{"num_hidden_layers": 9, "hidden_size": 384, "num_attention_heads": 6, "num_key_value_heads": 6, "head_dim": 64, "intermediate_size": 1536, "vocab_size": 16384, "hidden_act": "tanh_gelu", "norm": "layernorm", "norm_place": "pre", "norm_eps": 1e-05, "positions": "learned", "qk_norm": false, "attn_scale": 0.125, "bias": "all", "tie_word_embeddings": true, "parallel_block": false, "init": "uniform", "init_std_qkv": 0.021, "init_std_o": 0.00495, "init_std_up": 0.021, "init_std_down": 0.00247, "optimizer": "muon_variant", "learning_rate": 0.0126, "lr_mult_o": 3.0, "beta1": 0.93, "lr_head": 0.00754, "max_grad_norm": 0.5, "warmup_steps": 200, "schedule": "wsd", "decay_fraction": 0.284, "decay_shape": "linear", "final_lr_fraction": 0.1, "batch_tokens": 262144, "max_seq_len": 1024, "doc_mask": true, "train_tokens": 1134000000, "max_steps": 4326, "dataset": "wikipedia_en"}
MLP neurons of a small language model. Each row is named by its layer, matrix (up: input weights; down: output weights) and neuron, and shows model dimensions 144-239. Each number is 128 + 32 x the weight over its row's rms, rounded and kept within 0 to 255.
A block is one neuron, or neurons of one layer that tend to fire together. After each block is what it responds to, as a language model described it from the Wikipedia text at the highest values.

L5.up298 [ 89 120 116 186 115 189  88 110 149 134 113 132 120 121 187 135 116 187 202  68 110 164 103 147  86 119 139 181 134  93 116 163 119 151 155  48 145 163 132 157 101  83 139  94 151 141 139 113 112 141 168 166  82 137  91  92  67 116 110  67 160 140 150 115 171 106 121 113 145 200 102 142 126 198 107 104 116 192 125 116  95 126  89 141 136 222  77 187  98 115 146 195 121 156  93 130]
L5.down298 [134 173 135 101  95  82  99  71 146  96 131 141 123 149 121 131 151  70  89 113 175 150 115 151 138 131  70  83  55 147 144  98 139 128 125 137 146 107 144 173  53 112  72 147 168 128 138  95 108 152 102 145  74  75 143 116 148 160 100 132 125 178 182 175  37 175  83 128 137 157 137 113 168 120 100 122 176 158 150  89 183 167 138 113 165 164 147  87 136 133  99 172 173  81 139 128]
L5.up697 [144  96 167 112 170 105 103  91 112 140 105  90  74 148 109 102  61 107  70 102  74 115 115 135 117 145 101 148 118 107 142 160 112 144 158 106 137 141 174 110 210 126  91 180 197  84  51 121  61 191 117  96 160 107 120 115 122 172 193 136  95  98 122  93 198 126 127 153 126 112 120 103  61  98 149 121 137 129 126 117 127  82 154 167 135 132 130  63 134  87 121  92 132  65 116 155]
L5.down697 [145 136 112 129 140  75 118 125 143 182  87 131 151 123 117  95 155  56 115 105 152 133  71 131 110 105  95 108  86 136  86 123 161 194  97 141 119 153  86 101 131 183 192 136 159 181 131 209 125 137 115 145 104  86 123 121 135 110  81  99  97 216 114 147 113 117  62  65 136 164 179 177  98 182 129 168 127 109 144 131 120 145 128 153 139 161 129 144  70 139 188  94  99 156  79 169]
L5.up703 [143 125  84 127 146 166  97 102 149  72 166  77 137 152 112 150 111 111 170 129 104 150  89 129 113 141 109 140  90 134 158  94 113 175 183 105 121  90 167  72 160  93 156 111 165 106  78  90 162 116 142 115 139  98 120  55 166 151 199 150 107  83 140 189 198 111 149  81 161 104 122 163 120 153 169 122  78 158 137 109 132 174 146 139 127 166 188 100  81 115 128  66 128 169 113 119]
L5.down703 [170 165 145 142 134 102 125 114 144 154 143 144 142 128  91 129 136 144 129 127 115 101 100 180 101  93 159 138 145 143 108 137 101 124 111 137 136 154 105 116 146 141 113 176 121  87 150 164 172 146 133 142 116 112  97  84 108 184  84 135 168 101 135 128  77 105 144  79 137 116 152 115 115 106 137  98 165  41 195 103  85 133 155  85 145 111 100 130 123 136 122 116  89 164  68 110]
L5.up1081 [112  23 123 132 115  88 112 110 142 152 148  78 124 116  38 107 152  91 178  79 134 140  87 137 134  71 131 135  68 141 148 137  87 134 111 147 120 102 163  67 130 164 112 145 171 134 134 131 172 136 130 140 146 131  94 110 159 149 164 110 183 120 113  74 149  63 151 142  79  45  90 198 116 174 128 176 151 135  80 127  91  73 138 162 143 157  92 155  84  88 147 121 168 122 136  95]
L5.down1081 [166 137 108 145 205 103  81  77 108 124 129 128 133 125 109 163 134 166 147 117 109 124 165  99 129  41  80 109 160 146 104 194  86 137 125 103 165 111 106 156  64 166 104 150 150 148 157 154 136 126 147  69  51 137 118 123 164  87 142 130 170 117 122 105 145 124  94 113 144  52 152 100 147 102 159 126  81  91 127  73 153  90 173  61 144 197 104 138 195 110 162 187  94 135 101  82]
Adjectives and determiners between an article and its head noun, such as the only witness, the last match, a frequent dissenter.

L5.up15 [139 104 125  87 127  60  99 159 153 197 144 132 140 209 178 108  81 109 168 124 114 158 133 153 140 118 108  98 166 172 189 163 112  86 106 168 127  97  97 104 133 120 144 100 136 115 140 105  86 161 112 134 169 132 108 135 131 176  97  84 144 115  81 147 167 144 144 136 123 144 108  82  96  88 116 156 136 109 117 101 115 182  94 166 146 145  72 112 177 111  62 139 116 134  80 116]
L5.down15 [178 127  99 198 242 133 143 165 115 181 142 158  69 130 114 144 127 147 146 168 131 138 141 148 105  93  76 160 128 120 183 112 161  78 131 118  99 184 123 172 138  97 127 146 118 112 133 128 128 136 119 102  66 158 136 129 109 132 168  97  94 113  79 192 124 105 135 118 130 140  99 145 126 148 126 142  82 100 113 135 146 118 184 129 158  89 183 158  39 112 103  82 151  87  81 177]
L5.up179 [102 146 128 150 147 141  80 161 138 114 177 132 157 135 145 121 166 182  93 124 111 150 146 147 121 100 149 130 149 110 146 120 144 147  71 120 132 100 187  79 154 113 109 171 128 155 154  99  45 126  44  67  77 129 119 149 128 110 180 148 147 144 180 104 115 140 103 101 160 152 178 103  80 134 192 119 165 129 117 167  80 160  98 165  81 162 130 145 134 113 162 144 108  74 130 107]
L5.down179 [ 93 147  87 123 125 149 147 131 200 153 249  84  91 139 124  76 137 149 118 124 137  95 117 131 137 208 144 124 171 153  94 105  95 116  52 121 119 132 153  91 122 142 176 177 110  91 119 137 138  77 140 129 145 179 193 117  79 160 111 168 162  81 126 141 144 159  95 169 148 112 109 125  83 151 147 169 178  85 130 132 118 164 129 133 163 105 159 175 174 107  95 166  69  85 137 206]
L5.up695 [115 160 143 143  57  49 126 116  76 163 172 159 140 112 170 111 101 135 151 145 149 106 129 118 131  84  89 119 107 142 183 113 117 116  97 111 132 150 103  73 132 103 131  92 101 110 149 111  94 118  76 117 129  81 152 145 133 114 129 167 135 111 141 171 126  96 147 154 138 131 115 167  98 104 127 139 121 139 122 135 135 130 101 179  95 148 100 122  97 110 151 125  36 124 132 136]
L5.down695 [132 138 164 125 160  96 109 129 169 146 102 200  80 160 181  77 159 224 178  87 142 119 171 160 158 142  92 158 210 127 146 164  97 164  75 171 183 126 168 106 129 170 103 157 136 135 154  99 106 141  84 210 121 116  75 124 115 149 121 100 164 111 144 134 107  84  93 111 154 100 143 123 137  54 109  81 157 152 183 124  97 149 124 124 114 132 163 146 165  68 106  68 110 151 183 150]
L5.up955 [ 96 129 133 100 162 135 126 135 138 142 136 135 139 141 163  82 119  82  75  79 129 143 124 101  68 122 171  95 145 157 144  95  92 147 101 109 112 155 120 160  95 208 153 133 147 107  98 115  72 136  98 102  99 151 119 164  93 127 122 150 101 137 157 173 128 129 101 178 130 116 158 106 145 127 142 103 125 133 110 124 109 137 169 116 139 187 123 118  95 145 185 157  99 182  81  54]
L5.down955 [ 90 135 123 170 203  79 146 100 117 160 158 147 120 143  59 115 147 146 116 150 162 139 115 122 158 114 115 158 160 123 107  81 135 172 109 212  93 132 101 157 151 162 156 150 164  76 145 161  95 142  59 122 164 139 170 181 191 122  97 223 104 119 109 110 147 136  95 146 100 163 127  83 156 131 144  84 115 112  88 120 156 153 110 144 137 122 157 174 115 141 121 171 127  59 156 159]
Prepositions like "In", "in", "During", "At" that introduce time phrases, mostly sentence-initial before years or months, such as "In 1899", "in November 2023", "During the".

L5.up143 [154  93  88 148 125 138 131 139 128 113 148 119 157 154 144 121  89 167 167 118 102 141 125 110  82  87 204 101 155 133 165 157 107 113 116 160  68 134 112 131 137 134 110 127 109 164 158 145  87  82  80  79 176 170  97 142 112 184 168 141 162 159 120 147 146  96 150 156 100 154 167  86 116  99 164 177  94  93 161  83 171 146 102  99 126  85 159 115 114  56 105 124 126 172 102 150]
L5.down143 [123 149  95  96 143 119 177 162 114  92 151 153 161  89 151 150 173 150 184 110 213 110 144 127 140 122 118  62 131 120  82 137 102  93 120  95  65 169  52 116 112 117 137  95 125 114 128 170  86  61 124  92 117 115  85 125 161 128 139 153  95 134 108 165 131 145 114 119 140 141 114  79 178 110 165 123 135 141 121  95 180  95 165 101 105 175 137 149 179 115 157 119 137  78 150 186]
L5.up334 [187 127 160 140 197  68 167 187 117 122 137 137 116 173 163 138 106 127 145 164 172 146 130 186 155  67 173 107 147 167 118 151 148 131 133  99  62 131 140 227 115 180  91  73 138 146 144 123 105 169 151 146 102 153 152 142 117 129 126 104 185 129 140 112 103 110 113  82  63 133 132 138 149 143 114 174 102 103 136 117 103  83 173 167 122 123 127 133 104  98  92 117  83 106 174  91]
L5.down334 [111 138 101 116 139 110 109 118 119 105 145 154 168 111 112 149 184 144 119 145 147 112 153 128  82 108 126  93 130 177 134 147 121 108 162 105 143 162 117 100 116 141  16 123 169 138 108 132 164 155 175  83 142 154  85  89 152 135 154 145 155 119 137 200 151 130 116 193 142  54 136 142 127 123 175  91 132 109 151 162 142 127 109 131 105 111 100  93 211 125 192 110 135 141  84 190]
L5.up712 [160 125 111  73 189 156 107  83 169 133 150 112 119 117  85 194  79  67 104 197  84 177 128 156  87 159 114 112 121  99 156  99 127 113 126 121 169 125 181  86 126 139 134  89 136 137 109  95 118 122 147  95 148  94 119 145 145 138 133 135 133 122 113 119 152 135 103 122 136 126 111 116 151 135 108 158  82  42 145 115 145 145  93  77 177 108 147 120 104 152  96 162 162 133 155  89]
L5.down712 [125 124  79 190 114 139 154  90  79 127 110 159 109 178 144 112 138 127 170 140 138 138 140 115 151 125 121 110 113  80 128 137 123 154 141  89 143  87 111 152  51 114 136 128 186  69 158 138 111 163 105 140 132  96 132 129 123 110 118 146 127 175 138 160 152 187  44 168 115 145 164 133 169  87 123 143  74 134 177 185  64 126 103 146 156 176 115  77  70 136  81 180 160 136 138 113]
L5.up1175 [119 100  72 162 160  55 118 124 189 168  64 113 109 209 142 141 123 139 157 126 138 130 141 122  92 178 188  94 119  74 127 131 113 107 172 115 103 107 153 129 125  99  87  98 114 194 149 149 100 123 125 174  82 127 143 143 115 124 181 148 169  82 173 102  80 138 162  84 122  86 125 154 156 146  97 146 111 140 100 110 176  86  79 121 103 154 130  62 157 118 110 143 132 141 154  98]
L5.down1175 [120 118 141 134 147 144 161 141 121 123 202 113 164 135 143 167 162 117  80 152 143 104 103 131 105  98 152 146 111 158 102  93 150 153 135  83 113 139 109 105 130 116 122 137 115  92 122 127 136 146 122  94 116 112 167   6 123 201 123 133 124 120 101 106 148 167 193 141 146  90 111 109 130 133 121 121 175 103 122 115  67 129 110 200 120 137 118 141  95 117  88 100 153 129 169  96]
Separators and function words just before a number in tables, infoboxes and census prose, such as "|", "Molar mass:", "and" before 1.20%.

L4.up1022 [172 173 116 112 150 147 148  82 107  95 211 140 140 136 185 185 113  65 159 139 150  86  94 102  94 172 158 152 145 145 150 148 124 144 129 126 137 121 153 173  94 135  93  98  65 108 128  93  59 145  60 160 173 109 120 134 119  70 148 132 126 155 155 152 152 135 109 116 125 102 138 111 122 166 113 133 126 137 177 134 148 150 135 123 107 135  87 134  89 161 151  90 141 154  88 139]
L4.down1022 [148 166  79 127 186 187 152 100  82  98 131  65  74 152 129 177 125 121 128 109 124 145 190  53 108 133 184 134 140 113 119 137 143  69  94 115  97 103 161 127 133  62 123 146 126 158 122 121  86 159 112 121 171 174 125 112 122 114  88 112 161 130 160 144 122 157 132 112 146 172  87 134 104 122 151  51 140 138 151 148 106 137 123 125 156 139  76 144 172 197 178 104  97  74  90 120]
Words in Wikipedia biographies that advance a person's life or career story, such as is/was in lead sentences, his (career), born, died, footballer, bachelor.

L4.up1036 [118 102 120 139 139 132  98 126 102  78 131  93 143 107 109 114  98  93 176  96 163  81  57 174 124 154 165 136 135  72 140 101 121 118 190 127 143  80 153 125 171 108  93 147 155 142 206 145 166 105  96 165 116 109  83 137 167 129 126 140  62  75 134 148 142 115 142 175  97 167 103 113 103 128 165 138 136 183 116  98 154 108 109 111  96 125  96 134  84 191 154 167 154 135 126 135]
L4.down1036 [134 124 166 158 156 100 102 163  78 170 115 111 128 100 137  98  99  78 129  92  70 119 168  56 111 145  73 161 107  94 169  82 162 138 109 110 148 164 176 143 155 123 110 202 188 157 127 121  76 171 132  69 122 200 136 152 150 166 134 165 193 135 165  82 179  81 136 144 184 131  57 160 104 131 145 144 140 164 128  63 138 112 112 119 152 149 128 106 155 126  83 109 146 110 144 180]
Words that demand a particular next word, such as than after more/less, that after stated/said, and sentence-opening Prior, Following, Due.

L2.up44 [121 113  72 113 120 183 159 159 122  93 154 167 161 115  95 177 146 134  91 103 160 164 145  90 107 143 131 144 146 115 113 179 155 149 142  89 141 166 122 138 162 149 115 148 132 132 152 130 104 148 135  89 169 101 122 139 165 128 126  98 201 168 167  99 174 131 167 170 148 125 128 131 104 144 155  58 156 149 185 106 101 164  96 132 180 126 111 161  97  98 131  42 119 129 109 166]
L2.down44 [111  98 163 141 157 111  91 148 146 145 113 138 151 167 130  90 110 117 171  91 106 113  73  80 147  70 212 166 155 153 163 108 162 154  71 121 157 112 125  89 104 108 161 165 163 171 148 159  87 136  99 160 132  87 100 116  63 170  88 139  68 157  93 216 164 117 140 120 107 174 183 161 115 149  90  75 121 115 134 181 103 143 154 132 148  84  76 153 125 164 138 142 125  82 139 130]
L2.up76 [128 105  65 140  86  85  48 176 106 134 106 154 167 123 110 169 187 139 147  78 111  61  69 169  94  81 122 156 139 105 100 108 122 124 131 167 114 149 145 106 117 133  97 160 106 126  87 139 194 157 127 135  71 121 179  82 162 168 165  93 146 146 126 104 176 130 164 124 173 132 122 153 142 138  71  69 187 123  95 104 122  87  89 176 138 132 113 133  96 162 182  81 148 187 126 166]
L2.down76 [123 160 187 114 169  47 154 191 174 168 155 127  91  86  92 116  99 133 145 164 101 120 108  85 136  78 110 140 158 115 109  93 139 155 192 128 146 122 170 102 145  76 175 123  93 130 140 111 120 101 115 131 183 133 115 117 150 153 110 109 121 104  72 105 132 148 214 145 150 133 165  57 124 167  90 174 131 102 141 143 135 154 130 125 119 125 113 151 161 107 175  96 115 123  99 141]
L2.up666 [104 168  83 141 167 171 117 130 166 116 179 130 166 143  74 171  84 147 118 107 119 136 103 103 101 116  97  77 118 160  61  98  67 128  92 122  82 106 117 132 171 129  46 168 154 114  57 106 148 110  69 142 203  86 150 167  60  92  73 126 151 120 144 104 111 105  98 103 117 126 135 147 139 165 153 129 135 145  85 154 130 171 128 130 113 162  98 133 163 170 126  98  76  84 146 135]
L2.down666 [132 140  74 150 121 102 126  77 111 102 164 148  83 165  90 154 146  73  96 157 143 126 105 116 185  96 113 152 156 173  81 125 165 126 139  86 145 124 117 162 151  89 140  82 168 146 109 124 168 134 170 169 146 151 145 116 153 142 100  96 107 109  97 130 120 101  74 134 130 110  99 197 109 140 121 132 213 168  79 100 170 165 142 138  93  85 146 120 106 107 107  79 146 134 152  72]
L2.up1001 [106 116 140 116 162 137 177 114 123 140 130 155 172 143  39 155  44 110 131  97 128 138  70 135 122  62 162  87  94 130  90 167 165 131  76 126 124 111  57 148 129 139 157 195 157 127  90 146 166 187 190  64 155  60 114 121 125 114 123 219 132 145 134 100 170 131  83 209  59 168 108 141 142 133  66 108 193  76 138 166 203  83 109  62 102  88 102  79 128 124 107  86 123 196 127 128]
L2.down1001 [120 222 133  66 151 190 177 149  95 174 129 145 126 185 102 146 155  82 141 166 116 136 112 123 120 185 208 139  82 109 112  98 118  98  63 152 167  94 106 123 144 117 133 124 103 110 118 149 120 146 136 146 129 115 152 148 137 124  88 199 204 162 103 103  44  47 119 149 145 166 175  84  69  84 144  55 159 163  77 114 117 134 141 120 138 141 162 141 152 109 125 133 111 156 155 152]
Fires on words that open an origin, move, or time span in biographies, such as from, returned, since, and "career" in section headings.

L4.up358 [105 150 154 163 138 191 171 114 130  96 167 115 192 151  79 166 131 183 137 150  99 143  90 133 129  78 211  75 113  89  90 134 150  88  93  90 176 114 102  22 200 187  96 175 142 153 100 138 134 126 168 127 112 137 119 153  86 127  92  96 188 115 159 144 116 105 193 150 112 103 145 138  95 142 143  95 161 145 104 123 135 137 158 108 165  77 109 179 132 130 244 144 134 132 138 145]
L4.down358 [121 136 180 184 163 152  84  79 177 181  99 121 114 136  53  58 132  85 116 126 138 129 128 139  25  94 107 136 152 172 153 114  94 118 130 155 127 147 131 104 115 135 152 155 145 115 148  75 147 120 100 157 127 115 144  55 115 133  97 169 152  90 107  97  59 117 160 134 158 106 115 152 143 129 142 109  98 145 168 134 165 121 156 172  81 152 172  96 157  87 125 158  96 178 147 134]
Words pointing back to people or things already named, such as both, whom, which and husband's; also opening = of new article titles and infobox labels (Website, Species).

L2.up308 [ 92 112 125  88 159 135  92 119 105 137 111 154 198 128 116  73  82  96 137  72  74 134 121 136  87 177 110 121  85 132 164 144  49 223 150  99 137 162 126 110 144 134 115 132 121 123  78 127  51 143 150 116 188 189 112 150 141 134 118 155 141  90 109 153 202 156  85 169 148 110  80 111 149 130 150 142 179 126  76  83 100 100 141 154 121  95  96 157 126 104  86 133  99 149 162  54]
L2.down308 [144  93 146 165 133 135 121 106 105 108 128 108 149 104 145 140 113  86 116 106 120 133 111  79 130 146 133 164 132 156 134 138 142 137  89  83 124 149  88 107 107 115 104 154  72 125 117 100 104 143 153 159 160 149  67 123  90 120 147 111  81 170 153 187  84 145  90  71 154 126 135  39 161 123 165 134 155 106 187  95 123 103 117 163 138 215 133  87 132 225 142 151 139 144 109 143]
L2.up687 [144  96 129 123 126 152 114  99 152 123  84 133 170 154 111 164  75 155 202 154 128 122 137  97 173 138 123  99 139 113 183 209 139  80  69  96 133 158  43  55 123 125 147 151 200 135 127 143 189 136 158  84 166 159 120  74 123 154 119 132 169 153 198 127 124 127 109 150 116 102 183 124 109 141 116 139 161 136 143 166  88 102  95  56 134 112 150 115 102  86 108 144 139 140 167 112]
L2.down687 [135 122 142 192 143  66 167 146 167 141 116 125 170 169 143  90  93 124 135  90 108 132 181 119 132 142 198 144 103 164 171 186 101 117  94  80 132 124  81 116 122 135 152 140  98 139 178 144  91 129 118  56 126  99  41 110 128 164 111 123 175 161 136 146  31 115  66 101 130 189 192 132 127 170 120 131 247 138 129 174 133  68 155 120  66  97 160 163 100 170 165 128 134 163 174 119]
L2.up894 [213 116 155 177 139 127  96 147 126 192 152 137 162  95  61 148 147 166  77  51 113 164 109 147 133 173 147 190 143 119 156 152 116 131 151 153 153 128 183  51 111 110 126 147 150 133 114 102 143 122  86 120 112 165 101 123  98 100  75 135 151 160 101  94 176 172 111 128 125 162 125  79 130 142 156  96 160 122 142 188 147 152 139 138 153 115 146 104 130 191 171 136 115 146 142 119]
L2.down894 [130 141 140 144 151 189 123 147 174 116 173 148 128  91  96  75  95  85  68  32 175  82 115 137 112 166 138 186 212 115 157 111  24  99 141 107  89 128  99 150 123  97 122 156 134 132 104 105 130  96 108 117 114 123  63 145 152 139  86 179 136 134 145  64 159 159 133 104 118 142 141 165 119 159 131 104 135 117 127 130 167 151 106 107 178 128 153 134 100 159 116 135 115 141  54  89]
L2.up1529 [134 112 125  84 113 112 138 116 137 125 168 117 132 118  82 131 134 132  91 143 136 112 137 117 133 119 164 152 176  88  87 158 101 110 204 138 131 168 105 130 123 163 148 131 120  74 119 121 152  95 140  98 121 138 202 130  93 170 127 164  51 132 134 159 125 138 132 130 171 144 169 191 111 119 101 160 136 176  91 128 128 162 133 166 131 160  80  89 122 126 149 169 126 174 105 140]
L2.down1529 [116 152 122 158 131 142 100 119 153 128 105 155 141 127 144 104 122  89 128 134 138 130 180  61 160 141 116 147  93 169 140 118 113 142 196 104 159 104 105 125 143 143 140 161 162 197 189 175 181 154 113 114  86 134 108 160 145 129  96 134 109 153 135 157 211 140 143 134 114 114 137 125 153 134 107 173  97 203  38  82 131 126 153 115  82 186 151 177 167 121 129 136 135  81  75 144]
Words like same, following, similar, due and known that point to a referent or time, often after "the", as in "the same year" and "due to".

L2.up298 [187 105 114 215 137 139 101 114 108 108 151  73 139 124 100 148 123 164 110 102 103 193 122 153 164 115 155  71 147 126 154 159 153  66 100  88 149 146 103 101 121 163 115 106 150  85 149 116 136 138 155 157 127 156 100 133 167 172 133 150 126 140 118 167 145 154  85  99 129 117  98  60 146 131 126  47  81 114 197 127 104 138  84 118 149  80 131 156 100 100 173 124 171 148 160 137]
L2.down298 [127 105 151 159 163 156  57  73 122 120 111 180 103 115 124 154  97 140 116 128  88 160  87 196 136 155 142  85 119 136 115 143 100  80 163 132 136 145 146  75 162 116 105 147  73 144 156 162 119  86 128 129  92 170 145 103 116 132 157 125 133 200 116 101  71  99 227 120 142  93  86  88 145 153 104 104  90 119 162  98 164  95 156  93  95 148 133 113 152  96 105  99 171 108 128 116]
L2.up508 [155  84 119 138 206 120  98 101  57 146 122 154 138  94 114 126 140 112 118 145  69 165 163 104 119 128 172 156 127 106 116 169 149 157 136 131  86 136 100 122 128  64  83 125  48 129 144 103 138 121  56 108 133 127 129  93  98 165 119 146 119 160  95 132 159 123 117 150 142  91 144 105 107 119 112  84 144 100 154 119 137 149 123 138 184 110 192 123 154 143 158  73 107 145 195 145]
L2.down508 [ 64 121  95 156 116 101 122 133 146 185 149 175 162 156 161 140  94 132 141  70 127 114  91 174 164 112 130 117 146 110 173 122  74  43 112 109 122 198 100 115 200  76 125 130 105 230 135 111 161 120 109 133 122 158 151 131 127 142 166 167  92 122  81 123 113 110 130 130 139 100 151 120  92 119 151 119 135  80 139 155 188 112 123 143 137 159  94  90 152 124 152  85 116 164 124  96]
L2.up688 [144 141 143 130 124  83 122 131 172 179 173 120 134 149 153 152 168 122 138 144  84 147 122 134 117 152 148  99 144  54 108 111 194 117  90 137 108 138 118  89 152  84 163 161  96  97 138 101 176 179 164 194 136 138 133 120  81 163 156 163 114 188 120 165  64 105 114  82 120 159 176 156 133 142 126  61  75 136 132 103 147 113 118 119 126  94  95 106 104  83 146 139  87 150 139 119]
L2.down688 [ 64 124 103  79  86 132 120  80 106 195 103  90 131 141 102 150 113 174  83 159 158 126 123 126 152  98 131 147 158 167 152 106  82 110 136 103 120 142 148 157 103 183 124  73  76 122  65 136  97  98 172 134 128 102 155 185 134 188 145 173 154 129 152 107 169 162  81 107 168 157 127  96 121 149 194 153 152  69  95  72 179 165 114 171  98  62 111  61  88 102 177 121 151 122 100 123]
L2.up1270 [128 144 158  92 143 121 115 124 117 150 168 104 140 118 126 197 110 159 142 147 133 115 133 103 116 127 164 137 110 155 106 120  91 117 138 120 182  98 138  74 133 138 138 168 100 168 124 142 147 143 122 143  98 194 142  94  99 146 109  97 115 172 142 144 214 134 117 118 121 108 123 102 156 130 110 106 125 171 177 115 151  94 109  76 162 103  97 107  62 164 145  95 125 121 149 108]
L2.down1270 [148 109 131  92 223 123 125 139 173 183 137 110 161 141 117 129 129 131 104  72 173 134 157 131  96 194 137 118 139 145 103  61 141 105  98 117 120 155 137  61 162 114  86 110 149 155  74 202 108 130  94 176 124 170 113 151 139 110  93 123 112 118 109 162 155 162 148 107 147  87  50 170 138 116  97 129 123 122 136 176 154 106 142 116  80 103 109 108 130  91 147 135  99 119 178 136]
The "= " opening a new Wikipedia article title right after a previous article's list or infobox ends, plus scattered mid-sentence tokens like "or", "ex".